Weights of a small transformer language model: 21 layers, untied embeddings.
MLP neurons of a small language model. Each row is named by its layer, matrix (gate and up: input weights) and neuron, and shows model dimensions 48-175. Each number is 128 + 24 x the weight over its row's rms, rounded and kept within 0 to 255. Numbers have three digits each. A neuron's up and down rows have the sign that makes its largest values positive.
After each neuron's rows, "fires in" lists the words (lower case) most often at its 100 highest values on Wikipedia text that the model never trained on.

L18.gate35:131125093123154086094101141150149126178158104173124141087118117117135107101142175125128161115081143156168115110124134082089158107157111104111113082184165130113145088143144157169141134116150162139148137110116128145122120178136084127120156140106135141138137145146127130096170096110114121118121088115156131125153144179151146116154131145159131110102135120117173136119154112133099179142147
L18.up35:164128104108083090126129157119117115120123127121122123162164127119132114122150192152136114135135142124138130124098183056140108137163099125116130104111117146156121125142141132142140145112081149145114122137107106113110098115142101143124139117152142119159126132128138096130152164161108112141155110115094148143116124144108097090154126157134172061084107153157142147139126114100083141107136
fires in: "high", "long", "full", "hard", "middle"

L2.gate389:127176137112136089121112141146092112168154163093140121155132098126138157102126126139119128089132133148093129125130152123103132154109150152122124099162094169117135166140064133145109120117161130104109078118106082161123122134093116117151126144105166103123147087134129171105137106148145127145118128102148126117123107143137104122110154108118114125147140140100109126112108179140131114133110
L2.up389:139142126127154102122113101119081128157162114122152136116123102128101162133115118095139125199143112109146163139128126111116153178181127113113092082137149127077098125131121096121131160073124108152137118151156162091111099137107104108129124066146072124171130150131124121114116117081154163106160135191158138161123102164132111136106150121142141081153114116144118140153138110162139124175147
fires in: "second", "candidate", "6", "2", "9"

L4.gate141:165160147104130112132106167158124143141165126125145131156110148127163120172096130130124144124154094136129133111141086141126118127083132117132132136117117160117124113144127135117144152160136082165080090157137139134156166097119091105152148129152133148157132133119133163144141145141119114112163124160117105118126104146078110136137113125123176098186114163183109146130121151162109172087111
L4.up141:148170147075151153115121115139106098129157166152139106150148091135122125121102086101141153104138160117108133148157122147126100155148134140104125163106131161167083166124118132156127170144137122112124108144144149148115146148173115097144125125145121150117137091147121110120123101114107075135115123134131125165126097112118108138132137127091158086178142152115110148145132110100142125132135
fires in: "of", "other", "more", "latter", "holbein"

L3.gate269:141125084113153122131113132094140155125148133144090118105145183138110171174141126118099113093092118111114138152170129181115104112111169143126142133136116134128134121100105127118154104142141183122116116147117137104136116122101117126124164126160150121126095125174170121137119136099132084149130145166118095145114104113100142098126142113145131066177116149112192094119145120107131152144139
L3.up269:086114126117203088113135109094165128107120167132103128127136146148148112133148113074132118160158103148084132146135141143162134112095136146102139143121148111145153091128130131114139122128123119096038100136117150129103160111168112147140113142085108140112153154138141112122170137161121136130141150148112135136154067123121109129123135132130123146144132128089085113076157126118101128183149
fires in: "the"

L6.gate508:077134154131138125165129112140125144113156159122124151077154136114160160137131133138103145154128087159134116106142141148176088139157158118129107120097092104115110148136144162144135131131115140133166113118095128140101114089051092124153147110111085108119119186100090109094133111133161156070152124090114120113140154151115115124126109146096155123142146089095128114114121147099137110110126
L6.up508:090145135122099138144129119124134144137126144114109144124141124122154145148137120099122121115158093111167090110142089119154126135133153078114149143110058086125121166137156138135154126125112139120197107107127128114056087112092099119111155164152138140103133151099083129124117137123106103117137150087132138115143118148090127127149115081090053116097105120105146104120131147110162154137094
fires in: "a", "an", "of"

L2.gate319:156117122101150140158128087120129138129117129129146140114145115123098185148138165147144161102136159137113147140102141074120114150160129126125160136112110191138136102109108105118156148119114100110138135078123170151171130085130133102134158126150107120117156125130113148139126134108193134125115111183127115163156171123148109135120089121130116092130136123123105115133082156157119109182151
L2.up319:114137142081129126141106182125060102191123113178154117114144135170128150143098110111154148154110114145129174147127162104152122119119071143149124120086137123139177135154145102069133168164126142114134174111073213110134133118117129126125160159100123131103163149111154187137127166083144128130154113143122130117157204100126144139105084103070144085118117099167101111121083166121138123096131
fires in: "between", "both", "of"

L10.gate31:128122171135138158098141134168160138168146062149101121179094117110136114140137133086122073122063131121142138162164119151164137118122089137133157143116142142126132120180120123105184132087121109118158083142175130140176134173114113175111116132153133118107163090086089117162110143144133093098151115099106134156124139122140112150133146104159144105141115108120111137163151129130135177142104
L10.up31:142133177132146152111075124163118114142122144135138088122176144150153133138145139110104116081127137126135176138146113133131129155124115133168172118144152145141105162151125122168149106145181114105147124120122134141133200141158118122137109130109126131124094126143103138117119150132153127128160117121116139153106162105137119151106117143108178106143126129115135116122130146120139091134153
fires in: "the", "family", "of"

L7.gate290:085122163162108108152114115150143150126173111134162141162158127121162128115143169138090117151131134125145121106124148108136170133153135106148141167136131094133136161146110125114150127105122119132143126132144146137133127149110108115132119148159150119132136140102102182180121130093095112096163117152170129129145088099155115116159113155104087117136140137114128114099129089167150143153149
L7.up290:116075112128133136175088077153104128109091116129120140100172118139080130143125104142108150141105175096136104109168149167139138172125116139107088141123111080104100107132127097136121146103091151106115201121169139147163120133117130075168161127152139145134150136096106151146102104160155152171132115123103164126119166151131100109086110126113111109163144172119109119144118132112173114175151
fires in: "to", "from"

L10.gate176:117156119127114129141101150086171112107130116102150080111127136136121143163159164124099123120123081158096137128128126119164133114084144123115110139174123141122133135123122117136131117135150145148109116114069164121137154185160163089180114131143146138133129098140132158091165151117099152128077121117128155121168159122146134131121129121143110122115105172133115128080090129115130119151114
L10.up176:121075103097120129111134132127082121125099153159106103106112079129132131125151152129116150106131160155120116129150129114135144083114126117128127134118116114117095122136120147119098146108128142094152090116109160137121109130120165136105125138119107141149131150094150145152152080099109140145127151132133102081106126074162147115164112081120102145160136093092118150111136128086160141113138
fires in: "de", "la", "del"

L4.gate548:093133110118121081096142163105145153134102163098116168080093135129109133123136127150120120111116120164132098129118134101124116105125130135075082131109126138156116104148136107099171119142170125087110156134143181131129105144062128085142113097163185131123121119170146143134108155079133114121179103099123138155162138089112082090067119146112106126089122138176132124152106116149121172111136
L4.up548:157166102149075060144123134165111131127127095114158129120103101156117127167138125158146134127113119140143150111140124153133137165122176087133125126110131123094109128092094132111143132143124095105126122097112093151132136116121132094120134105176151103114144101126146112171149114121142153154138128147119147154158146113088116091127156122140126112098128107154116127140128140121153129123113
fires in: "former", "death", "retired", "died", "appointed"

L17.gate185:114115061124119096143074176138109153154155102097144147138111126129132171121123101147125132108134098156134136143135155128085144172165080101127131168095150091116123116115143143132134131102161116150104095117146143083154126118131102139124142202142180123119155143114159121138147158134130158172122133108125142136078131158114097144152115148135129166122127151127111154104142123146116121099148
L17.up185:137110115076151154092140121103101092138106164124138125133130088089134192139108161172126119100108156103133132079126117147155096118131111135107097134142124105146134142086138116106100108111120104130113131139117113114112136155098146171154101155151091099144129111122073112100102128124131135112124150105117123175107155158139138104097133130124110186140115113166131158097111087114112140134136
fires in: "was", "became", "being"

L7.gate69:097155146108093115133176175149121145150189155142109110095117153188091172148107132076097176117123137160117073081119127123124098161127123161145077113158081151144123148199112116155146133075146106135114131137137097175107139136144109110119138116120092132109142116096167149161113131151165120143082095144112165123164109101154125153124110176089133065132115097159133141109106138162122102116138
L7.up69:116106131193111119135150131131151137128184149116064128143098128142109164105149165096155081151081119132083132077146098147114133160107114161121099097220072132114131134098122145184136123161141110133096138147111152157161154125114103129119100119094126106112108129089113158113130128131170105144127134126099189141120133098141136119125107159146164117147150113098172158163136123129116122106130
fires in: "on"

L6.gate347:126133138149113135151155168145137160144122109153108117097097129128137126154141142120116123097109113105130124140085100093132188085133137121133139123094156108167178129152107086072182155124150089141118154105175157124078100102145132178101102141137142134133178116147105146141111139114147075120163128117140085099139112154148144118130136110136086140096141100068106126092091101117132113118094
L6.up347:148126127106163152069100136084119146116128135135100109133126109158138146146133141094095148090134177139104150120073158148130112098127150166143126134112162127122121142144110120081149118128163167175121151109146126109118150121143102126097142136130143094179114103129114125100129141113106143157129136144142119132097141101160091143101082121123118130116123148135153147131134116176089120121105
fires in: "the", "s", "all", "any"

L5.gate355:092147115154148137177168110140136087175139144109152145157126098127112092142073109128167141137117104097165110090155138093122140131177110096100172123157146134100135080187121109140133166074141124130109087145122096104098130149124104140121128097104122111122107128115144119126110124139164123170141114122125141158117114137100123131153093099095133143163185153153126134153100161158130120112090
L5.up355:103123143153125157081099151129103074162143082122130109120116183115147123116160172113113115141163096134149151136138134125098104135139144122134113105107124135163096124102151131162146154099131089130112145158150149153117068141109112119105155148146118146104100134132148112133106103122118103144136112163096161100145085068124111107184120096155114121171118119115150139139129150156148109123138
fires in: "the", "no", "second"

L4.gate383:140116086153131136082122105081162119135092165127102132151096158153124123122125107102143149133104103141120121119096123133094110146098119147148167100108112142124125125090117169131119130104101148088149093183134102105142120128120126115125166124162112087080126145143088184124135127126109078154106149113141110134136076085101135121133134091105107170129142116155140097107116102144073125109165
L4.up383:146135141172165087137165077117143124102104144153157125148094128078130120148122182122154114145116137134106128093120131140117159120092159151143122105098167155145125137120132173155115165132120140121139138120129135123127127127118138163151100163129111138147107142095103148108125101108139176155172148163142112109171111121106152158140131123180168143121089149120116119122116114161130161165132
fires in: "in", "mm"

L6.gate548:057122098141155109167109148142199156163076104124104124152102127163110151071177153140110128113155146176107063123083103145135097114107121130081145122136112115104119107108141111104149129119095130106177109098116133179131133105122180147112130104189123125122141120113135128117124126108137140149169135151171131142155130112099131101153135116117116119147131147144051115124151133138143138131098
L6.up548:078114105130094115138146154114126139166114150099154112110159098162127163137110115134126110133123122144169069115145112142126153087109075119159171109118092141124115116109146147179169109121134121100087122155130131109115133145130115120136112124113094103129097138117093124133130147100086100131141113123136125143144151136127112115114118137132122146144125101138122078098104107111156139134058
fires in: "out", "in", "to", "over", "on", "up"

L10.gate474:130181121121155118126145123151151169122148095133100137145142123091097119144107174129133136114122145135124124118090103124121167137126121101119115101103152120112127135109091111133102119069095083114093147099121132156171131100108113108079161130100119135069110151131156127101102138144131116166134112152147115134152110129115085133140138123123108120147120111105168132078170158118072126120150
L10.up474:070117148119113161136124112110181159147078091090137080094145079174089103134115159112181114124130138064128112147118121112108125124105110125108145127127133157113117145100086143113116143109114137124128106140108139156154125132143132166138132144132108136118117152135134104088149106130158180124147148110161153129129151166122127123102134112116119152123114126143108104112145119138111144095109
fires in: "in", "with", "at"

L3.gate220:122117130110072125151140146136140096113142109149169131197078128086076149125195142169148128144167153106149095133105161115102119146183116105118157123127141108140118103167110135141159129127145105142109117154155149189083128138159117109094114175133132188129100113138105183126153138139122092082156147143156118170103123126133151152115098144107124154147132163111172149090107093130171099107142
L3.up220:122123096141077137163145120170146134092162105136120130145137148112083119152094126142122126136124129133080130132074161130134118180121158131119148127148137147126124133158082164133141105143163147100105084127133145142136133116156125127111152095083144127162143114130124114133109118134115087081146110109163107140133119087115154130127095127093115136145145136089137164115123129086128078150096
fires in: "to", "for", "of", "in", "that"

L3.gate493:156106137194116153098110141100138167125116117133143110146134101123113132116150127135138198143140117146124111146104141114132121166109121124127126083134117098141171071148129114161124149158148115171138126108153103141125151135121103126068102135211129076145100104120139131136170165137128151151157108166148106142149131151119096160090106166107072102130124094107092106145118153136120128157141
L3.up493:148119123147102125101100179084139125126087105130183117163141144119169112174143125129153189123109106098133141127114117125121122082145131154147121129134127176103184103164134146111120133124132144160132128147189121117152152096110140138118152101134123113111108133132137140159109124175130123166125107150116148122129116137193131148112110116083110107083095108157112130156096148140176161126132
fires in: "of", "all", "only", "twenty", "the"

L3.gate262:145105127154093122146086141148152102120112132142137138081122077110112162095077156156147130141139106157100114130131072092146148172129128119159142140092150176114144126138140114184143154144119111156144160110145157141129185101186126109100130135123128125112135124117113122131138125165138133176122109163090125109132125143139135167120094164126104120092110117104149165125128125116125112128176
L3.up262:152139118130091102173106126128196155102130113108117121125085150161116151143122123076138150124126117141171122112131137100124135125166143101133131114110109131122082150130076120125117126129134104140164159209132145163167109131170128103053136128131158125117154115120144116124105119107105090118141133112102119124177101102117123126104105155097094150100117151145095141111097133142112116150112
fires in: "from"

L7.gate294:108162091129134136170136125097141131126125154153093109148131160164115116144166117174128101119124123118149128091102144144101129136172151174128155126148130087099095132124173127090138174091125156093126096130131118129144146161139124132114128150170102073131127122117090120054119095105105125139151139142148133146160146127132113180077105116120132168097116119118092118114143157129085096077163
L7.up294:120158160132135148079128144120190153106125092148136103066111111096131158079156127091108125117143149146143160148127136147145128152128154170140133105107143129112110126133104115168084136101088161097107113153106147145154139108114130147090102141107129136135158170141147138102133119142192132094184095120184131131134099177111105081115169179150119076140147117139128112143126131140114143066137
fires in: "of", "the", "in", "by", "for", "on"

L5.gate308:110120176145111113122130134121123149137129166131157104129135102108135088166100104126113109136131145143127099168120138089132156166076131102124136140143157160130129091179135153160112125132164145110106151099148149138127182132128110094147102126128178119133148136110115151141142137127139151129134087128136148116132121149115097189089102102124122142163119137145108149134116135094116108161164
L5.up308:144118137159142096136061120077080124143125112130099119084136170140148182139114138138085129089157147131111163110128136115102139118186159132113105111127105124173099074184139116135123181077141138140131127141126157133117111170100130155140105147124094128144128143113163138150075146165128148122096152100076087104178130110122136160134143149129097093147094126140141149154140135133141107154142
fires in: "for", "of", "to", "as", "the"

L4.gate395:113138150143068102106145143115113106146148092129115177137129164132137120134093126167099154133123132146134124101153093114082107088168152118087117092114159186086110154163129112104202163143131095163109129119115172153138129135109138131105126116116152142115121131163129164153145141083186189146136120150156150158127144132096134104095159132153140129082103150107115127078126143131109146127143
L4.up395:115113134151122167139157108103105127153120123138144169108124157118180102139153152085170094116133105143139138179147102172143147143115188112117109124148146108136167196078167137172124114133123104106126137130094093150151116124068125138150081084104099159156147139095160132130137135136137090136094124117136147096137143144124101148136132130164115141145123123095131139167143072135070138120138
fires in: "died", "death", "out", "killed", "suicide"

L6.gate516:159125144124193124119109129153098120172136112125139151094094109116119137150122140092136131152088129135135176137152181189155152136104107072176133144150148141175128126142182066133164141184116132128182152178099164081126176116108142129123096143126090125050125139151126162156138150131134133108134140161099113118100118105140098154146109134182117115185159126085158148138074106136101131140123
L6.up516:145146114102114129131111113140124114109106148123128115166134187128139153133183156135121159134135138137181144166091119132100150158112155153148124129092136132094063119122122107115163133131119106088114107175126134174185122126094132145139067109113132110109120136121136147115115132158098115156158138082121096141134118141119127183143180159184130178141140114124125137120103127151144137136103
fires in: "western", "southern", "eastern", "northern", "from"

L4.gate549:129131153141112100111145139113157136106149128117109083139140104134128114096099129126167108156153165123109187102096111133118137143141132138168117116121141113106128171163112083133133130102143124153087114153126112164130141125149116120146118131128154089133147156133155116173135205141120101115139085108155141092121136099096091120127092160101134134154145148159165089108143125098152106126109
L4.up549:157132122105124156147059129149140128108113108140141165117088122126110117114147129132165117131121139084141139105103120146133100082089113101069137156124155165068174166144152142112107159085117166150110132192175137174115150135148088148134114144104128098157151168111109096147163118109115132101104151122120112098133125107124135107128100139118094150162137133139093164098162105099121100084133
fires in: "to", "of", "despite", "with", "from"

L6.gate121:129111104119084142143121128150123114141161131163119136124138143127136142133119160119149150120116135122182142140124111130108140118085095099172078163149122151124146089112168124136136163132156098106134131130158133125105122112147120115094089153143122145116096147112130139126112144201157162113118119111074162160121134123112156154145161171150123102134112145122178140111171123159152165149134
L6.up121:139124106128101165109110110129112122136131091149093131103146148092110153102099152068133134107140094115148117136107145137104106141092120145142086130136175147154152116120170129112090145138145094130137113167140124138133121101126144163069163128143128135095103104085098123159166154136146134116126176132086080136141108128109122147169138151131114092182089132121181126113127110092167150158125
fires in: "on", "of", "in", "directed"

L4.gate545:128129124127113077152122150074123127110178083126114109083107123058107106150103116112087148158126142119117156097154132112109136135163143126150135166120123116106116164131152146138175154137120144159104111166116104133131175134107121108098105109101142131128151130121158087115138090104105096108187161123172138118111096114109158094117144154149149117113138117110135146109116098146096134114131
L4.up545:111101126145097120157134168149156148112143094133098134090139084107145094160091167145107090106086126152070091106133132138140112090171167135124095188065096106087150136127117160113165123163103151109140151138136105151137149139173119132119119155099121108140135118171141071156122107120093157136147128107140113174107163102069123104100170151106155120145148122118119139073154098151091099126148
fires in: "to", "after", "following", "of", "by"

L12.gate36:130154129156120095127089125130123132121140120140163119111148077157118114106105121123130111135145130140137148101063070132094157131115097073102124129110121150113133126113135161111137126106143106140114096087136107119110160131154107142110154140115116153103136170109102152101140131113165176137151098124150120131122170108151117139118124142118119112113143157087163139133097148106140095109105
L12.up36:130123133118112125082118124128128104061159064141155165123121126132153139114121180125138151123136142147134089142085129126149179171096070078124118092156144137139128141131173132109143106185106139116145126116144117103143147138091109092102116110151130143126157133139137134158188142101132129135092128135129173156155115148114136156073151112154139154164138111100110088122171096150157146108111
fires in: "on"

L7.gate329:098115127106087113160104160106125142142099149146157131110142101102108141151127142134121165160136122148150124103149087119136119157169084108141141142102069121126145158131112066133133188144154131155130159125146172149135124077088125103146162122153140152150131109162173124135083113095151150129222137132116121114104133111092108135105142165130125118153115141131150132110126118085109155143166
L7.up329:157142152132154104105162102104111148080090143138106089131147112124168143149150097144107125139121145122059092050125121132111134134086107142153180131159123150088163156141112129121098126159164131157124107146088149134105161167118130123167093105082117100212103125143135090124147094130098165191098136116123117088096096170099111141099102164140144150133136130140181139135130103136150075116134
fires in: "to", "by", "under", "of", "for", "against"

L5.gate66:121097146105155116104104102129122127147123127163097113112080113124109210150134094100150114154112159144079166076119143120109131138124113163154146108107074167125141104099150107117139178129126137137141103172115147145119131112132150129128146150129145126117090109160123104134166109105138129185125102086075162122138102112074065150068094149126121107158078100114151113129093113163142148112148
L5.up66:139106125087154103130151125131128159162164070076126093141128102078148122157147131125133145127137164120103115102099100114078110156142159165123154123075098125159129148110131110087092104104130112120135161160146116136140172131147101116132078169082109128129170199141135149124128141087089108150080069108112114130135125095132124098082084124125130123103111084140111118138155157134146151119113
fires in: "since", "from", "to", "until", "after", "before"

L14.gate74:079141106123120131135094127155146108157151127151121129083086127133106118095098142133170162123165127084101092115090122100115075120113125123119119131150135121138114106128139140185119144152166110127118089121125145121123141127123142083135133186091126145142138129104099126157101121126151127139150109127151145132131176103158157154121112128124140124163136137139132117160140144185157170129130
L14.up74:132125125155090107094159131142108149139167126125146108127142124077148148134128117112139136140112129140161119091099129165132097176135049143151114146132147142155112117144129145150137118163095162104106158127115135123153112136125105122103151118133127132136133131129119128091143128119084132147150092146089140126126123136146142139127100157094125085127111115113174092123148143133138076156119
fires in: "on"

L15.gate245:144115143120106102160127103113119130137132134125108151120131126106136129150135128147122120095122126127109116102131110125116138129114143157121141115155112149155105133096092122121099101149181133133123144148137130120146146179127152101154139124130105122156116136175136159133144111065108132125141145108122130128156134096128113168179121111100120097135165100141143148122083138170147136149138
L15.up245:097133129114114140065141099147147085108113174083137107143134176159112146148122114183102129149108136128080119124125117130137096147137146130126119120107116113080136117118156131085118097139109114131106102090157145144159132104152156160111106150153110126108100145150097156153175084127098173165118181136177154121126056155133110121151131100123103127127157098132130138086126101120137116172111
fires in: "the", "and"

L6.gate533:136127141133134104136159163161148144143102088148110121139148088141095120110168118142119127162116105150093107132069126088127133119159127127125115125137084152138113145126169151126151172123095140211154119156121177153133189138144125098157136127081150097122131112127123139117127191080088146129150171136124155162121130109135126105126119132114118147121107128124124154141117187115126163134143
L6.up533:108135174087158142164142121126096110082082093115121160087138145091115162117149098151152134126123105166151135136174143111130106150092075117166087110105135106126119141111159159119117155122128081125138146110165089132088128119136129130149086139105107119120128130095131150131144094119134143135143104167131141089147118093108108161135108148107125141120145147124144142140133174141164141114167
fires in: "to", "into"

L10.gate500:103135153099083124114099141141087118085173115104153060119118137158134159135142072124100128146111087116111145118169138072125112123135135131106099146144109156133151115147143137120149148137099163143155097121123065169117167147116143128111077101135123137151079128093134130134121081156125076146118098123115158158143134132128104118132131116109140140153155150124108137110097165133099108148121
L10.up500:131136153112136132121124080102092186144139111149128126094107097155113152145161115064076134109114128121157181110141135101137073115128117107119090151112139130088159072088104154124141117118117154134146106106146154069182140161093142135142122140124083104100111133111115116149103120121125123151120116150071147111133140110116112096155112117132146077149100120104114149126088076127123153101134
fires in: "and", "or", "the", "also"

L5.gate154:145100146169104130138131114111130118094144180141129098152112097123153112128114137117141143114127140118124164113071139151128096182153103128122134130137109140120124107151125108140125141097123157135096114122108100158132159112145138112101133142126136079130140148122115106118143137137143122065100144139131113109142117113140110096101109173133148147120152107104088087137095159125100103140085
L5.up154:137135135161111130208105121139117119150106140147144182169146138178128078167123158093142128127133102151141076074141104158108150145097117140107153150156138141142101131143106122109089133109112143164132139127138148151128120060146107114125156128161070100183142175127170140120116116152122116142135122150133128134144105099114170094083081165103154126086096121138122125120121114112113112102112
fires in: "of", "both", "his", "s", "many", "their"

L16.gate493:104154092133110071156107155138117124116133110140122126120129129105091138169146172136102120095152113112135128054112115161147099134127154138125122133093138095095128090123126149147109155165100155134135162105164101114186093092122104125113086133133152094121152142114116112096093142095084129137168087084114126118152135140107154141125149130176111129138160171126125141112125122121151083106162
L16.up493:102152101106118110088093091100135101112081142111128126125117128152114140105094105113081122048132111112124120139130159110153121152122168158132088126130125132162126120143151111087160119140092133150163125128163146152124123160134117136155138120141174088134140107137080137131122160153084162143125146132119097118095131114158095104055149115123107112121127126182109186098088119119095127072118
fires in: "was", "be", "is", "s", "re"

L7.gate214:168093125122112119125116122150119170151155120137145099148165111161120112121101097133120105149112136156084155134069159095132116122159115157122180126127162092118139133115144142152170110104114083161105114133123112145110165164115161109088162123111115069132147131132084131175140098070109130158136061143141130145146143114130113113097151154126131112121123142127090134120147093096145128132131
L7.up214:170149127121162132144090124178154147155129137096104091122130121105106137108125154092132115138111119128094159120107171128126112147133122119122128139156108079160142155060140114140173060133158133120098122133146138122139143151144152115120141139160061128114132132173077097104129138124097144152162114125128140159138137080125149115120112153115125083119127119099139132150134141180121103122130
fires in: "of", "in", "to", "the", "that", "all"

L5.gate84:119128125137115100136143155149119158125169118118129073147116112087139127124104144112145129137102122140136142114135151116141125164118104116159111116123082146152175096137141129113125144131129147124092129102140166083148158127116149151128109092132174083098149139169155148144125127116115117114133160172119139141116107097143132120123139130122139124130103125136176121111137149130113158139138
L5.up84:196129123143097159136108131152114188117128128116109134120103081154142087172122141100186088121142132119154075126114186113145156156072127152143127107120112129167162187136139131112126096110124125167115096135142111120107120140121138143148137131140116122130143127169134069126139116125117129159131133074132137151120129137122154137086154131160096129129187106151095131118118139111133166087129
fires in: "to", "with"

L10.gate478:094143146124159121105126139111111163137121153121113134115146139151124133130131098141107171094104076097117153142145156214101096155064098117150149164116139099115110152093142125111119127107150124136079101134116068100106155143164142142134103174147131101105155139110158104151105123119140109119152154089127138113114212142165110151094107187123083145145142120115116111133128117175103128106166
L10.up478:094155171095134141136094122142143105138151153104130115116112122107101099182147121179135111121113104190170125161134163144139115110119111141113089140143110093091119132114115110121167138136107104135153163107122182114071128108148158085129099155170148125158139137153100169103092144117174097165091115109128159106095183146144086169128088110149134124160146157139117133121160108165090136160126
fires in: "as", "parma", "number", "were", "top", "was"

L13.gate29:144135089087147130109143138138095162130187127134119129129127159113149110170156115135169185130149092112128097139092135127106135174104079123107174099108157136118116125161108124204168092146159141100154121152124112117178144114148114070192142124110124083159152129117152160105143100068095126118093148138110118126157119122157118158138117132142091116140101154146165143119152126149145101113161
L13.up29:126107104090134133077135134132112104112144129117088117147124101167152090129103148119121140124143146091091115156118122143171146104137088176078102133129107142130139158132142142135101100132171133163123130119113171137163119143152147138116099069146095110135102144117117136116151150165099141147173155148099128143150119141153161164154135096133124097054152122125147114142086112122135150164107
fires in: "the", "of", "considered", "as", "named", "billboard"

L13.gate183:102147122140130069143132138131168138147122111128154210154128094158139138133109119091155148139086141128134139099079152121122134108166158070122107149195127112162146137180144109141110128107137139097142112109086142123108104173103124124164174104121138155137127128127128131078150142101125118131110113139167130150126168113119140121099093137122141115097162086139115101167093117114157158134142
L13.up183:172099120138124106099103150178150089134124121118142136123110139164152126126155141122123136099079118156100111107122108138054102138122113121102125129122150171127099144123129112145109099096132128106136112092102111133103128152143116145163167109143209130156125099138132108101141123124154123120116119120132089112135136114120196123164093132109107127129120119116119130138118181142115151113110
fires in: "grand", "high", "leseurre", "long", "red", "great"

L7.gate279:108119126151145091131089098109108110142120153105098161127168074089102131169127173125110159133061101124120142106116143120113129090128154124110137108131103152119149081133126125119106124152073158142151141119144136110142100115098114125146140140111113136084110093132107134116117146123130115151118122124101114202101106167112138109130097126072111151116143107106123110162138145134112132116095
L7.up279:129105174167144132167130054126126127129131131148110124146156158120139142165130151114127140131114118115117127085123165137131094151136122174099141060154118123145113132152144139144140091136110169165166142132126126106182104146089141095132112138134088128125134122095107179153138107126106119124134106111119121122168131144139124127129086134111127121140139159121127102123121098141129156119113
fires in: "in", "from", "into", "of", "on"

L15.gate181:134158144149106109144144162126127088167117133118107118141165119151132156145123106126128111153110107112110138091142113164186090159115118141172128132170115174085105103134096136127100123120071132119138138096120142138119144095185129109111113157110127104106115173138130137112161069132118145108125102105146143090159153117114125126137129126115145162109093129152171170105124122108151124130087
L15.up181:156095127106111179136118121114101092160127151121120132133108168108115120179149104117150129107039124093134128142112145144167141118133144148114121121138065104156113182125145105136098119106114088128120135115111139129077110138119142131109125146167156117133126113124126115163119121129111130122139104115151148121139108155124110087120180135142096143094145133150089120117079159087156153172141
fires in: "a"

L4.gate68:127139148121138103128111124110130178129102118153106127140147128095083171152121142145122132120109133130128126113161100130115106104146116139128149123109137123137148091124139116146129184160154123111125144166165156149178114110139163122126136149136146110145141133175117148139111128147105128168137159088128126144135163095151152108083080171144116100126094112134168147135120121135092112135131
L4.up68:150116104117144112147106122158092161125148119114110087133115104106143121114073081131156103151118134127136104114101143144149132159157141113150137150073119140147111145106122074172165088127134137166138138112099111115109123117152135124093107156122112131105097099130133139136104156082145083152113120143154152140132114128139115159161070093122118048107150164120136127127120137123153132156127
fires in: "from", "their"

L3.gate402:096149130140133094089131084082112123140128121168130096128149096129147150134171148130168119157118158136138148124120122130152148162086171151090136107139118146140113133137116105099109114124147104123138141156115134131129090130149110134097177154148168119160074174128165134128082146097106078117124107095117117162136094070137104140100119146097063115175123133107175162154119133170151125176113
L3.up402:135126121125131071111108099072136154125097105096113139131097128133127142170151130170148120125120157106096105149118099128130072154066126196125118080126115105143101167112149155122072148195155097115117180142147118128129119094133126138118115154147171091144116110131115141164134098127127099144134169103104154164140101110114140149105103146126124123167133151162139142161093174090122168098117
fires in: "from", "since", "kalgoorlie"